MLP neurons of a small language model. Each row is named by its layer, matrix (down: output weights) and neuron, and shows model dimensions 0-127. Each number is 500 + 50 x the weight over its row's rms, rounded and kept within 0 to 999. Numbers have three digits each. A neuron's up and down rows have the sign that makes its largest values positive.
A block is one neuron, or neurons of one layer that tend to fire together. After each block is what it responds to, as a language model described it from the Wikipedia text at the highest values.

L2.down2:425552460417588498498567588538584591588468469504444498469372497425505499571374451481424428541456535557520481482604538463510461462445529496474389456543508494570446482533476524506426563429462506526496523484502486462504643471567526434495569569397404498377515578428394508527592530526551466523404499516465493497520448488455462522605481513500461517493486461528488413411504519563514524504562
L2.down127:478453442388573482533471487461485457454534501505409507470524437480548542478520492567601542499533604478529437468432569566521447549526415558408543488424538531441461576534453509495576495487493425420470563543543481467467543639525537475451551464443506473479542516381477577532461476497619467525506526489490488463500479439541483507547549511544537517410539531619454413566401546512500529489419
L2.down717:482484486526504509533493582469439575595414401523443523546447514508520601550502539482494456515542552467549522499448479470502547527417462463546462491464413574509378532584448474480568355484481514469464605517539460485538448477440490483545375453448487463548412572324398507527501514486480538612491489492537416543526516566491564492570559476502434584563404469453507469562500547486547580501408
L2.down796:500565535477539540451415579456570544514440440486443424522553460493467533547510428506538598535489465590426519456507471468423496531485411490439532513480456482411527473512495528526558544505485473483544499472486400477435464520488585599498516584439509472473487477553479602568564417548443500526526464479553479557497483522379420432548574527410468511517500420521432452501475632402531593455571
Pronoun it for subject. The pronoun it/It referring back to an article's topic (boat, road, station, firm), plus blank lines before new "= Title =" headings.

L4.down38:468454620608530523516512555491412630502514423460451504495472551459501536479497440500488535455559370452524467527467553503481469436380558558578488469484493527522566542478527438439575495518477557627497512487633517428590587492527494515528462586440504548439467479531574503507416387508539443493512498488513460485583527467463444457461542569531501504536506493466448505428497483493508429487641
L4.down341:508506438564531490543516479557426541482454436483446500471494447377563484535461489475527486507452527582476525471542468467561462519534632502440533499434484597464528549516513512457536464411472461493485561495449450526570481452457473445513477464512477508585548480480491591461474542425526528381528526461534507531507546477532456494456587522534468523468379515494368491417504516456501487542426
Award name anticipation. Function words or list dashes just before an award, honor or title is named, such as "recipient of", "nominated for", "received the", "won at".

L4.down73:441514412443540442482535505556453464459445410538498520495582480557421422501558498528526405446546457512461514530499474399590522557581517441492470506486433502469502498582536528575430519500557586531516527570578624426481535545481520506504530445525518573546438516543431540557524526485511535454527424517499565559443477501470497485479493496485513343571508491530537544397531489484530473507646
L4.down323:493463415515485456607504427452458512514475489561516580455452506499486514575529451526552480530454478473503512508569543542498492449458554586534454516485524376541483549490507524571524516490441584480477522471557488627489481498384523440585432412513455427478426489540439475543514504548447445594572567636582521606564453470482515480485397520517564518463463516523500552429463439528392519534689
Abstract noun suffix endings. Final pieces of abstract or action nouns, often after "the" and before "of", like transmission, regulation, maintainability.

L2.down850:411540590540519549459554543513568539514496479524521568504401534453481518476372436551460469484473515521424498514462413478474494580434527531502541568428513500524490495601542515548510502412423512490581438413459534441552429463382511565434585611521468559427572433573512518490452513544538447493475593550469544446411586501539448501579578588474547474558548535557481492424480462482492618547518
L2.down878:496471515469408437495470461505589591426513431579469564524509524486447433485502520488521440607490515503445496472517468442515473431463526400567491541465566539492512483516573516472532463565420370516564648519565433560522530491545508463633462537475544557392553510499561518551467506504591478529383489519460486489583485427525533460501550511546534475449537526501543489498569491522571465492542
L2.down886:514445565535477487511511483457510483500569448472586450505557460489441497519484557442620552509465457608503498458529572476579531486496480576561484537394468583593545460433555521531527428514552548595515541463522460559566492473515530529473450427529533615421493537551553410425482559546566472521508547549495514485484452532580587470489481490478563553545534519459519536430437540552535495449591
L2.down890:482502516428517435505493507501526487500524527504526521649581399544437541566469604503517472521457521472431524468443557444419480427542530498466408591431433445495585430445579458457401448400512486522482566532499508502477535513432553473517556522517531493488526501500541474590478504592457515541498358485508529528460508496504529512401478547498532473570451490428502569498475463540553506504397
Word-initial fragments. Fires on the opening piece of a word split into several tokens, mostly Latin-style prefixes such as rec (recently, recovered, receptor), en (enthusiasts, enjoying), im (immersion), in general prose.

L6.down91:592498506456563491507576521518433534572513478505562469452511519573471528510495608462514450563452521529437536512534515488531475513431608542458527471445495443536542574479519506426541470539448494533424524566535515579454555537469505500555547439499524483573446442455512501488570483534488466465472482567576529500561443506573522496489491476460527492432466489420466379566516624440461628530727
L6.down238:568487440432455536617535534475484539438498338558380574379533495424499501483517352489425520632434489513471552501497439503539554451465479484441527467473489470591598454563520536491455492442540442474466656574494546529505510458627422483523564371529418543509499508453551483499470517528583457560467503541495536462521536493530449450513468470500507559509453464430480513544516553516555517579627
L6.down383:496526427551459425467520622477514410504570558512534536401440488568572458432478495448476514527511454520535529534524570580443570465475499513524459643464478497462431544510423500485496513467479496476522502388525573517450471394434525475457495545462460489505614489474498527543523571529516575504443532477546407555506486566462514466466419437480523548483540523576576572562548601471394459504645
L6.down654:451496476538451476476555495522451526553487600555482459459509506522520533530474432565467459504471473542493542477524487529460439510450518522457556495538449517413336515503515508563519476522427498492453428486512543530505531466479549514506551546433507445488528501508491458580511569544476581486390497628611479480528486480590514503453481481478528533459565454491537468422516501437457635531678
L6.down776:410518398539485483505473534481457438496555500483552410437462527528475526410476434544525445472508572496451584464504457560428506541541431525542456480505464509520546445457513531534533554490451484532492479446487604467610530502574502575525549554466472499468532532453485544517455516501417487441474559528427455490485589497532447545407456564527466519533505486479492531542544524489431535519490
L6.down931:500487410545409455486459449585482465493506546567534487474528511520523532451508647472443471526526513598520443471573501466473501466437565486452585566525455481441435432499470475509552401460633526462422462471512501527502626544534531463493543523525512524506533525441549541436499413567576486502502427527579451443469555570502479428508464551500499472518475486502486531534439537495466396499634
L6.down940:569580479545423580489557527485527373450450523523534491474490432575476496462433636492422532591545527428549512495516508501563522470520445439490502447540531583518544497510462566519550461455447437487470482531559523471462535549473502413442464515563409519491419506511536476446418566545556535539454486540449526470530487487447438500521551393553421443555407533558444519527542498505461507498509
L6.down946:585540499524516508544547477470444484458605573565538571461434568469533493561513543478532579430524481403452442499510552451470486428478595531469463565477553501546483480538502516545508482503475537525538545531496451370496515594616455468508511559545551583536499540417527499539493427561508592503449543499509620481514653502440452519446443445482498567549471429531567533451487570515451475494397
Post-name lead delimiters. Opening parenthesis, semicolon, comma or closing bracket right after an article subject's name in Wikipedia lead sentences, before born, is or an alternate name; weaker on name pieces and table separators.

L4.down246:616532600478534477548441461594532509446460443423422558481468478441456513543430395623548493470476524550494529531496507430580506476432490443491541495501427364368472539420511434377437479504524439530508514516567346334467462507422570561485524452475487467471501514492521481507435525509429497523418523504440563480484566489557523529486437602586495475488450578490591498511562531498502493478517
L4.down544:575560478507505423505474499570505481510589474519482474543340524516548513536443459475544558534611554524584462517456544449641546454402496541452557492505517489521480538474574505450470403521506520498504492482456461595461490474421485545449507421480448535465450619513576437466503502498388515538426475469500523499497507618519456398445504504520534543454559547536555545385495481533433556542532
Before predicate adjectives. Tokens that come right before a predicate adjective or participle: the un- prefix (unlikely, unknown), copulas is/was/were, degree words more/most/very, and -ally adverb endings.

L6.down79:518558492503558556413470515545521460503560516510523520404514511459486600477594541376605463523361479479525460460520508492583479421432473539477531549505487432475488496517522474498448494454445525583493478564437436472534463451473507528495517483456423574498517516566494479513486493579493435490457557427518522488457544519512519540581489545545465461375464504453528548453513523483390568455299
L6.down323:585499539460484422491459470496524562560515566507475555484487540433485521512581454481433575579381501482538455546554521521576543498515563505499526537509514461406465590496533447594567576448472427376499489498420532551498405500580487485536526505480601447477474551519534523425535559509525484463518578471604513450542527529425576579577492524568486480538489530524503544552478597499461533414517
L6.down484:591400472436506503470544530474504588478548577468469484531429487501586537614463485506517526500553572500532605448466491547481485476466425601457465483550523515561465467581532508506484405505467528486504438490525493544552582515541405446490444472553495444474537503563484532430430421465490462580479535485553585531498529436398508431519449443406458524482518487501505494498475403511458513479656
L6.down514:478511486483567435466515447483432529553386536507476474499470475481514432399475454555437569525402519506482445543511515455550515622556473496518512459437545562427522518519536450520541466500536445546482445500642467506504400462395554451412517510607490540523604507450485445470439493548477421479517560561527490448437560432562602409498436434472517507496473519395422475499537555506565417446453
L6.down524:482540424552430485489471520504575480481490532552468446444544507423483498491626553484479510515550502514546486518513550597416511418505528541558469502454481438641526532546520447417437457490587548585429539612442479461505498483480500455515532631508467537554549564507468544404500521509525391463487409521456497485571471404465582495544464501598541563516392429508468472460531423413582520585489
L6.down565:506470581402458502452507438520450471481453618550608487574478533532547476449599513433483538502515485540494560491451488456505439460501519535401567538495516528566534396422546454491457504469485475376528591605568481572458519493406538500459468433514516515428444509574489574510531512480431560521405409470502572580392567459555504506551568420455523564504526478486559522499502505563582465541585
L6.down641:534481497457523471480490457483469580470573424477514515588378513346512478505562490451573560502522458539500464444390518430459363494487428421477428453452565549507641531548418505498524560571496483586501518472486475509558382578478501537478433483496521520566525496589607452516498520463514519581581471493537434451451513496435486499458521493421473520516421579603482519558590461553431475535386
L6.down916:495480445480510497545493443457444566488515521537538552451530491489506538441604460499514460450535464492516494489419440538551605565553523510536364406464384529405480476517505556502480483398579540493599468523437437581520562474523515453518532549498500549497556576450447518511468446503467562434545468523539435458616470545445458533485501475490482418569452466556531532473441500533552548533341
Lead-in to glosses and units. Tokens just before an alias, code or unit: an opening parenthesis (climate (Cfa), Name (born …)), known in also known as, and final number digits before units like mm, ft, m.

L6.down41:557497531457605496416525447504472463391531397445471439538558521433547570580547391429562408555543461502566459539463444404540557444458514510496475483465441554552541503519542530505489535462524471484531466514493433422548494480489549539444496421501536426488435576574470463547519443390553543550492439438442561527533524425451510535425433553515502448431593461469473484527432517559437505520500
L6.down98:449537499530527474525501506520544551486480531521510418459571454383585447552485456489399488569614506620602526495613466566519595412581467494456568614483486523493488570545503524502456588515552443497600478420424605510440550547552614512356481539490542559593471501497506439445565532562497496601440464523481518447496493540498470535530403515501469525454480474529495493539456476471508468470473
L6.down219:500508504481451498574435449526474578460462515404411422444466404523444462521513496470603453521483532518504502528414483555472413527531457549409593540508510469482528512552588592499432438518475543524338546426550493364479417428627466527471539542549438485561519526500537557459540512493484408479559463487557443479486549522531530410587475490510458486491506526470489555495466471501465551535500
L6.down362:462551476450526564509444508503487515550547408471490428399491491535495447513531526522399535462509479472524429486471570519405526424490535481416538465494540413583530546431405549485558493455363487544543496461462538491512536467455456501523502554492388488544522505522449545523508494600490534461512548419527480522482511485448486536438603486518534445529491465415503451576509508485519445496520
L6.down420:397410555470555485467467496520498424548465540465508455532454600521493565489539470593423447461514569514473562502448512513582480506563554513450509457458443476539542464484514518488516475569434452516511523500524422478542497531562604518464519504470536482538440525506573482518473502427488531478591514540425465448446440453483470548502429461500472457520539523498439484552515552546493483524463
L6.down672:566537440521514573443444507465485563554543511516544457468475549527565571571453459435470539590504506509532487511454582474490586465498537556480521479458573459485492515490559455516433489467605505420526524564409540524517523445411487512485443422584599482522490427510517518534489459500489511546475464418481568526450489453455444438461395443520499427475512497612537558395482480422530468497458
L6.down781:398415526556597428535465603571491453467494475560518516476485543552463404536501518481588457542451511477550502446580520530510495488557532436546501495463447489511492425506452525478487531405523555485521474469474471494526484519460538496492395441469425546408515575496459448535531368613488531418485583552546548581431433484544525440580424497539497438531482528478549424444465498570451575521465
L6.down826:460496450471505514541462478506504495462579503594536424466530478473592567502412492537504542545599621497486485469420457423520451453497475485380512539474550456537517614540569473423612584355495418530559591519592478588573476614429508413438488450441549491556403454517570488448451462474560602565506542578563542398484512570460539520506556548547562501550500477464600496522528435505430444488593
Awards and honors phrasing. Tokens inside or just before award, degree and honor names in biographical awards sections, such as "recipient of", "Lifetime Achievement Award", "Medal of Honor".

L4.down67:465520562523474454462540435501488552412525478481465577475457569470482541569511638572460448507565549531560541429539481499639478523485504512468452427478550457512482430551433453544424520554522508486572486482472480433567484417449568459408413424487464501471499475447561504559460539507498499458539477462523543427491436418538475503526588502544447553502495458389554442531535467494505549541533
L4.down832:601508530481505508340557547516539479428527585584508444453400435570441482500468570514569546539562436510482481462375553471523428492525556470527434541532626546504500518444513614455484557457504487495427461458526462559563473410519469478511481505492555562515528553527550474515529453532539529498515388412494501456461464406448500512482374484503475518477426476553466461581535495424517491546448
Decimal digits, mid-word pieces. Digits right after a decimal point, as in 58.3, 52.09°F or 41.2%, often in tables; also mid-word pieces of rarer words (Montg-om-ery, g-el-atinous).

L2.down92:497465469526497514524523480507479459578504516447468505531498535568422396449471431560465442448503500599499469523452525485386526455464528394555400423375472458512473473654476486431474447511501446512501530515507515627474514515488478445484539500470396512474482587500509491525472435562478516532495448487504547463471438506509488476469496373515610519459512408501371497511493516435498480502540
L2.down254:420604498472486498651602480550560390544470495431526505444456500524459480528486538446501464551453488526512536526507509503435482411491571513584434500530440556449535486540487475445545474501536510529450538494523490581587522487477549401554459556575526509565527623547499438584494438520533570543564546508491470503501486499552493558512461435516509543444459480536508408454520562561521506514600
L2.down611:606496572436562503559458504596559479549471495524495566543498526468485593441504500549579477559518470469483482508503539606495460497472608483550480393508417476424493504538459528421535456445492432498443601428501487524455506479440519483565396502482501450462472493504553557516513476557518542443557527504469505515526574437531515625481607530508474454417510507428537463435548549549553503618558
L2.down819:515577532494459412489516593563585524497479537528483558489530480567520470530520556447474497580530507488486519521428494601465508413482410512504535625474560455508493517503428539500447450416441557520469495478571467521545519518533489437401489501376490466509544338454451534509484435524514516486523478618516498585473520455508436518464453459612463484433514447516490463594527480486510465484474
Post-title gloss opener. Punctuation right after an article's subject name in a Wikipedia lead, e.g. the "(" or ";" before foreign names or "born"; also weaker mid-word pieces.

L4.down367:588439463597555493494528596505519551493485469484507522411549589494481536424566481472497499557530513435430510564483494429525520505536560509495586375492556569442550469531514395585498499484511528498433420541533522553521469525536537468435530566501543542529530419494593464464531544419480507506464473421472492530453475507554507471487506496425480455576547460523538511580482447471486536467605
L4.down401:510499508441559524510443469484509500554557443546430475476513496409515488438501470510521567513421508554579459553488528503518592431426547511454575521511591447560540448481489471487542513423500463545517568484499463383446505563508427480511581464546492513500479486558468525460510412369526451564514549503582513489487539565538519597438487503508566420446536546533492477485547463587541456585564
Table cell endings. Final token of a cell in wiki tables just before the | separator, mostly score or number digits like 0–1, 9.90, 1500m.

L6.down34:461454504471558521501562462534440515556413530426511568548539614498447499460445503563454418507462506523578602463589516528523495425479584486524512481458443518579452514541428429485513502524507430568562483461538529437510499477436494517579476418567501499487575454468475512541487542513404523483522512509606482516490460533455521466504506464462521443570440577478434508538518538500573478424376
L6.down104:453481493472490641398556479586442549490577553504570568592499422481466567399549487479461542479580445564494512524473475453470571447396528551501488547544442449485515518535522450503516494560491493538486468487531554551509512473556474453437528576503507461574559548494555559427503403486406480531522528433541531484511437450484492505503495486462488465560587534559483554501528414399478436508351
L6.down199:438536478447588533482423467388514532501606436448524511462498504539506529512461487475460485533465500504611517500470476543527476413470525523474507544522505546561559466426554471440515509499401599474505549506483667497480523485524480527424442468539463470538498513483460579411450478437538523445576490543535508465580515495472486535517560518480412504439529552459591531439555568497581540431350
L6.down206:543494497602498524524508516443490583481551494421526505505501492483473469479512512523515511495472495467482550491546532495516513534523489487470438517477460502383507501462473443537501572529450468467480531466487433530437449437492523431492447556459537470548521420462510515500552468560561563478497504530462491460373517593453600515451599481493517561490364487491388553499448511607488488508592
L6.down318:491542544434588520599525517480547493534419451462457457504550498459408570522539596503485470579562592489478549534486493500497506527440530530453504486463477573527554516488463439545590491543442517505485486525412499434481418454520440442547514566586527468525440548518468455519508527434498464422465434443401495383486542489525476511553525448547475509389414417500595472584481459523505509538345
L6.down341:533415526463527529510443562486499537465474486381551529574493469460462555545567458512511596500458487533462486535467480522587631426542586567479476513444572500443454630589448548451550471548525483556547453391561487534513464494490481582483571579453427589531623468503514425466465484471600396565495473569563473508528535462434515481514538503542465540586485528470468548498521400458505496478496
L6.down689:460523472590472596453518522486466440549501572444457550526519498499543515493502559538428612386457482558412518485496546482557494405478468477532469490522520528491451558562479540551534370519471568578479381524508514521524486477543444433455470525561514448464561424437489440464554487526466507493418479406488515570499451473420552513501425449429511419537466586499512563534613539434558574533489
L6.down919:498480508417670516591583482498471429403586461528506512502531489526521583467450562445476447457446444463414494424475550452556429527412544535510398569441454510450419436449504477423559389460451523511589497486464442449550524493469424499546551552487453522566575481498493597492482555513398583467529531568526468546472483537500505520496537499594530528451444512509619515456555515421444547500360
Word-initial capital C. The first letter C of a capitalized word in names and titles, such as Cops, Courier-Journal, Cancer Society; weaker on table pipes and "the".

L2.down73:538494507356542543491477471435464561537492414487441580504445443486581503517510437466516476587520519519479461446383503470498473484485395482400507548502574524509500505518468557413388490515492508559496517490478512493576452536559449423593533454469433510576482451444462475471564475438516512467452508450459491501453533532460463559479535500522487484560454530445516480563582583514419553535473
L2.down416:408540503445419456448464531542641479483512516478510502462451496475445536515533487476498480507504542475639472507481561535513462485472509455539553570390592543459492549561485546471475399357430570416501421438424539537436451493513549458521476523448532568479534525463438581453413456474499455453475490488396558457521516526529498476506532476540412412515436547443474390506475502506583513473574
L2.down880:472518391457459490535480477565388434456461481493579476474548471546501493438487538536511544505640454428483427530511584485402456464421555433481476553465562445515614517510533497493420463462529536462522478493458539437441554562461513420506523496473450571487432508483502458448553485494523527547604496575420527434526463429439503434507499464517527541465542447496559544515402481426441441502696
L2.down990:510598444559631537565554556475484458505442551486481547418576437519513521527575522543451504421512501494444484489484597573550517546531523481513449459466458474529534465526559400444536509508549554446515512490407453470480438577498442480485488516484435436526532448523459450515552506491586459475488444485612581601505551564411437520486543507388512627501447566439623534454488527471528476513366
Tables, infoboxes, census text. Tokens in data-heavy text: cell-opening year and number pieces such as 193 or 197, L win-loss marks, census words like under or had.

L6.down242:489485530525504499551429465530473454482543499551528423590433600555539525402458446502494467529498468487597595580470607491538509464547471429471558478547527504464540545530548449436479429518445503509602514571469528564492504578486480558396498514426513495586597574552638561604506525509575588530494486474490354513363534456442506496583431465442462473513498525522504449530518503529324552501536
L6.down266:512449618499498514567621485572593500467534490513495483478460532507493538460398434552504451496522493563598503563530587517582466459455553536537494428517460526505496585421506515483461563516455471518526540570450485435546531438488497525468567567417475547487551514521496512466575422534541537501492495428581420444499486440566540365453452525496446406491494402463521511551572494523414483571473
L6.down286:444595604474469492517539496438493493420538522475516442559480477564483566470456480482519381528480568549634527474531542437546486461420499479557478504446543426485433505520557530523459462472414487415576483492436579484474435518528550513474461457427504517630486531550641494477509496483529555546502487524467460567538575511479470462543489448540482485552543507539453382493510402557456560589306
L6.down424:414541543463650470477452442520494489571469505527523493502444503455558523549451491478437483583464505585503482545527522506551461498500535496435502539468515493505523559559511398504432523550489488454522437416492438493446502555532477560430481465510453434571466450529516514568550497569531522482544581545531471515452496553490554536475464445455463549462506543471490462511518451551439518501088
L6.down506:559576502515523499577457506596489523519524499539535527485487589506499542464465475501506539526522538478470488576570523511499501458414434498468430460492573433452559531475436541596436498508491529534576488613439579478460524482452594449403505511414530464488563426511468513459465462493492558416584446422542404602513458466469584441512509504455498417506548528473466473491575425630431498553491
L6.down559:435523532546538500497441506512512508531498579511475534459437536550465550451500479440466410498523557465579482442507531487490512449505464469490487448546527565480562500514511483558526549483566489555538469567451572542493577517438583537433547543434452434521493438545534564509577525492495558488548447537514407580488426535510513428617464531465369424530494457518476411579581540527435558470293
L6.down861:474512512622586455418515506461560496462438493579550358521560495409411525475450455397473574417448382588504519484547550556501463414473478472453443438515477495569523463529524469483445474504484509438459543393578486495492555456512425563457487475580535463447481525450498521582496469477533482437525453521479462479554523602449480454506427546458558443437529529443514503562502467514471563532376
L6.down933:501519584558452430504480459510429524562544437503449536485471498556472483511563458527496455553472460470545533543449496551509482394447405412470509480537429497550591472486432590549465429534524470527519524530470556473501533510486465445407381492424495572448527471591531471463548430567579538553497521417503467494527457407516430430485491423467506441512516488497572408553462487544521552467511
Table row-end pipes. The closing pipe or last cell at the end of a row in wiki tables of sports stats, scores or election figures, just before a line break.

L4.down370:617510575460459447549422491377603538518522571497517436524513523472459522404507559623527523483594451445472538499547449497466352535506457411483491516462476479475518529568511501546516549503520448520474487463507533520516537534529522487500552590483513484544504474461583457494540507433487523477491519517376461462658510564450517440482464508457514464479493451462540511489545499521433517488578
L4.down894:459495477564499452449506518458516488546504467534433431500518485523524554456468442495486502518547548485437529557437541488488467467573530522544503479545543502499493527532487464435466489553485524591520491558538381485513572503446623546548528537535438444508502440442518561578492477493446444500555558526505516571402501538388490484646454619537445441522466375540576528457550514562545523509494
Biography lead after dates. Fires where a biographical lead moves from name and dates to description, e.g. is/was after the birth–death parenthetical, the closing ), or the title's =.

L2.down31:551488442482503499495528608497453609449498408513459452501386494495475529603526513624504557552501508575517500553485573474529534416423447467440519442491470496573495506419491529515580435518441519531575442498381506452494422596529508474630527551420548446593481426502482464524576514486536498453537517538463508468446577497548568481520505527528546426371541502482520510521530540530501550565558
L2.down529:439532512547473457541545503502470487511497525502513479486467427449546403563529412507531494457440570475470570412550556481404473536500545574525417452528441492522417479520551513506560591551467453540613484511569472487455426523483520498537564556460499388434504566470487454483533387549569358439586541450553501509527431475504478517512568556520532451506537503498530476420518586514561481583516
L2.down718:476498446542512420553536517470370452449473538543420412517428532441425567464534423507447482569436483473469433544580566458461454548445380398495460456479530527524503501534486482521469518564477521447441534496501473425463512476457488544517426495475471445497503537480539555480471517439547448464472545557501491551535580510493539514504503552402424541511437566511543531557516472487548485446519
L2.down952:568368500565525498483540541492466521448557526552500554506493587422461537451486551511505481521532546504558556474471509466561541532443476511592447487468600494505543421520502520558484439538450500591417428505461491539490547477670500540568406419545554361586434525478588493557558455440573479467438512472559539512447532476514535411520459435516510490431488572507472591556529509499428467496472
Ends of proper names. Final word pieces that complete a capitalized multi-word name or title, such as Fil-ms, Sci-ences, New York, Communist Party.

L4.down264:489544510577468503559478529477462501518449499543570529504498479467463539503509497602475587499445525483495449518400538638442456406489550567514469490531393523544549487492523481451509517574482464453429443449535506488404550465553456502424574585474495526530503479582533584529484477534519364466518583521511550559559436567462531486438568518561586450418447502566526532552528486442494629499390
L4.down377:453526517484562521515411582574379511405423462486505437463471422519481533526516527534481403509521465488560523423550543464515479509409601450513517435530486552536456498535565453464496410496533582566532490420438488417528609458501547570566456590496452496617522533582531568474524460618515479483486539561521533486496482491456536429498494535498552581512512484521488578466528490524461474614547
Word-initial letter C, T, B. A lone first letter split off from the start of a word, mostly c/C, also T and B: c|uneiform, c|ave, T|able, C|oburg, and the circa abbreviation c.

L6.down165:499454379588528475578488479485436550508529500522526608580459543421448507510491403543645470568470545473589473488584538528550397507468511486437461500607471503482565454497470536423476479545444472552455382532482493543555415567440486396507509465584541591625523605562471555530505541511516454461594494484581500553503479484528526472545608541521527439424444587474506473522484457475490490596545
L6.down283:408567401551508431607479522481475513521448555446457471490485484516433587528527499452467546385617472519441488609530571530457534543469484497575489486496474504501528538523473570537573562561507505567512508464523530523488548483508447512558478476561486512556551558507579475495473552447406477540519502601527537464494477500527495455483347492479452503450456491496385440486572506550506592549271
L6.down314:506510481474414526584528551451422437426532395518468558411524435564532470474478661440411497455518490557557510520501575574455443535487409467514410517525480537461520371484518532456427509417468425468485564481503620488438555556465549478498449461469536511389530481508437405482479539521539521496456570512452473518510415503469503347508461465523430539536436461411494466622464466569512479441682
L6.down421:605502527606530454481499486494401511523565539508532448497471488531485548447478565557516429437549561531503478479460392445480625474702550550484514543469482496583503494451447449557472506627649418511475514528462569516464490454470534486466427475542494571526478538590498507545520493545457419413533469558550479480435415584472575563561533528488505501480421514534516468412420486507631413521593
L6.down505:491503495605536554528513608492432504626477470530477542528565475510486532517463476523517460469497436513602508473603457629531651439511499506411518530557469388544469468558511453477447517460366482522523430465510530409443478580527446531515574514525521581474616508534545453558500493464545489502427487535526597469506437510400486540514496519561470539416582407479473478487435473489474468518625
L6.down634:602384504444603548495619530530537522580571609588481549528463479415481483517527477459532427453545478462508533585559495496545522523517511463528537534549528520539528511614455428468522456555499574450490510533441457568613471416424561535529503521546484475466450477478564542465533467500524478589530500458480564536534492582418409374569524528577487463613397477442447460477608521436493518543418
L6.down847:513489595470406460505555549439546470542418489472531474496394511463579613481489543568507583490424478507496569510493510491470515444556561588459420461558462476503448537576534518383486512495462543498475431430553533565466475485553469505495512477600567553542528498412485534470482461484493583400574486558473380551549582525507504527520428463484496476474471585415537463529492533489446516451431
L6.down983:504597409458450441453487507575551572535500475529556608416481534516480418503485611506453538459509546512542558563513487411530621597449517520508466459502433457534580497520541481517472525484456529590577519542495534456549540562472580430509440538480409465466468452493448480477501473492438486585524477545510525470534502502486473497467451430464541469478424422478595393431507520534552501444744
Sentence-subject head nouns. Abstract nouns heading a sentence's subject, usually after "The", just before its verb or "of": plan, operation, construction, also subject "it".